config.toml
norm_place = "pre"
init = "trunc"
init_out_by_depth = true
optimizer = "muon_variant"
decay_fraction = 0.799
doc_mask = true
MLP neurons of a small language model. Each row is named by its layer, matrix (up: input weights) and neuron, and shows model dimensions 112-207. Each number is 128 + 24 x the weight over its row's rms, rounded and kept within 0 to 255.
Before each neuron's rows, "fires on" lists the tokens most often at its 100 highest values on Wikipedia text that the model never trained on. A number after a token or word is its count.

fires on: " The" 35, "The" 12, " Is" 5, " It" 5
L4.up451 [176 107 135 125 130 164 143  92 137 119 124  74 121 154 130 113  90 135 110  97 117 112 107 112 125 139 160 129 138 138 126 166 120  68 131 125 155 124 161 109 144 145 129 156 120 134 119 155 137 135 169 138 124 119 137  94 157 158 155 142 122 121 132 179 103 114 119 151 182  98 114 127 167 137 131 166 137 143 115  87 184 127 111 103 141 144 130  80 120 110 151 145 140 111 121 108]

fires on: "." 43, " Tele" 9, "el" 8, "per" 6, "az" 4, " Mer" 4
L4.up270 [111  94 124 116 122 156 129 146 164 185 149 133 113  96 133 122 175 146 110 121 117 134 151 156 112 109 106 151 163  96 179  79 114 144 128 101  99 117  99 117  95 120 134 149  94 143 137 124 113 125 114 154 116  97 137 185 164 145  85 104 122  79 138  92 140 109 154 111  87 124 139  90 139 118 133 139 110 145 103 133 147 108 148 128 178 114 133 121 103 127 131 114 146  90 190 138]

fires on: " career" 17, "le" 11, "er" 10, " life" 9, " GD" 7, "in" 6
L4.up233 [122 107 123 148 140 106 113 142  97 157 109 145  88 155 122  89 166 139 117 121 161 156 109 147 107 146 150 136 145 141 167 122 114 172 123 139 129  95 132 149 154 145 147 125 127 135 114 100 161 140 124  91 133 161  93 106 128 107 113 156 171 104 150 113 173 113 139 105 113 129 138  82 171 113 136 167 118 134  98 133 122  92 147 140  74 104 140 120 109 123 114 124 130 157 101 151]

fires on: "ing" 23, " in" 9, " With" 8, "After" 6, "Despite" 5, "'" 4
L4.up534 [153 125 155 134 134 151 163 130 154 124 167 181 145 124 127 154 124 167 162  89 140 105 147  88 106  89 167 114 128 138 138 120 109 131 134 147 172 166 184 132 146 130 181  58 103 108 140 122 142 129 158 120 106 129 107 113 121 140 116 171 157 130 121 100 105  81 117 131 153 106 113 150 124 130 134 137 123 128 147 151 103 111 142  85  87 120  85 127 152 136 118 138 107 125 114 148]

fires on: "5" 20, " B" 18, " T" 7, "." 7, "6" 5, " R" 5
L4.up475 [149 116 152 118 131  90  93 154 182 114 105  95 111 120 136 155 110 109 141 118 146 166 130 116  89 175 174 104 126 141  91  58 125 130  79 110 131 153 145  93 110 139 117 116 119 161  98 140 119 120 138 157 126 130 155 150 147 100 107 149 184 105 119 113 134 120 146 107 106 176 118 131 146 103 141 161 136 107 107 114 130 111 165 113 114 117  98 129 166 166 113 115 137 134  95 130]

fires on: "." 47, " State" 10, " family" 8, " County" 6, " Air" 6, " state" 4
L4.up709 [130 156 165 128 105 126 144 147 126 161  85 146 123  73 148 159  98 133 130 103 112 152 138 159  89 103 135 156 156 153 154  95  82  87  87 138 120 111 104 119 148 166 135 114 148 138 131  95 136 133 130 152 127 157 142 140 113 134  93 168 100 106 156 112 175 144  97 140 103 124 132 131 157 102 168 123 137 112 139 156 115 127 136 124 128 147 105  64 145  73 125 106 111 111 166 129]

fires on: " T" 37, " L" 21, " F" 13, " D" 13, "w" 8
L4.up606 [110 124 161 127 114 155 113 129 174  92  67  92 177  94 132 124 123  78 136 136  70 131 120 138 150 131 112 123  98 113 148 133 130 183 100 132 167  99 134 125 131 102 109 123  98 153  91 154 150 154 102 152 113 122 128  98 141 117 147  98 114 144 155 135 137 144 144 139 150 128  86  98 133 133  87 145 163 124 120 148 151 104 133 145 125 126  75 120 109  97 151 133 125 163 137 104]

fires on: " a" 28, "th" 18, "wa" 8, " no" 7, " significant" 5
L4.up201 [108  81 134 136 121 110 128 109 127 143 153 137 143 150  99 115 100 136  95 101 136 133  97 120 145 117 118 116 105 118 150 143 109 137 102 130 104 147 152 131 119 167 170 127 118 139 180  95 149 133  78 100 168  96 156  76 101 135 153 117  87 148 126  84 149 153 151  93 104 118 132 134 118 137 138 162 114  88 109  95  89 110  95 119 120 111 120 174 155 111 112 131 146 151 154 110]

fires on: "in" 20, "ak" 8, "ut" 6, "at" 6, "ir" 5, "am" 5
L4.up174 [113 163 107 123 128 136 164 121 135 132 158 124 147 109 175 110 127 148 160 130 151 154 111 156  99 165 143 160 123 134 114 133 164 128 156 159 133 109 131 146 138 125 128 121 144 129 164 144 113 122  87 131 130 121 112 141  90 149 147 134 114 184 111 105 154  82 147 145 123 143 135 132  98 164 160  88 127 109 116 102 131 141 123 165 160 156 104 132  49  85 133 127 175 140 133 115]

fires on: "com" 18, " Su" 12, " can" 11, " un" 7, "Com" 5
L4.up268 [121 118  86  92 119 103  66 107  97  92 128 119  78  93 119  82 137 165 138 122  69  78 129 144  97 134  94 101 143 139 165 117 170 118 150 116 150 119 123 154 101 155 126 128 131 144 117 122 147 175 114 119 155 107 109 124 169 102 126 145 164 161 126 102 139 103 174 123 131  98 135 144 103 159 155 143  95 131 123 155  88 105  90 105 166 140 151 148 122 142 102  97 124 187 137  96]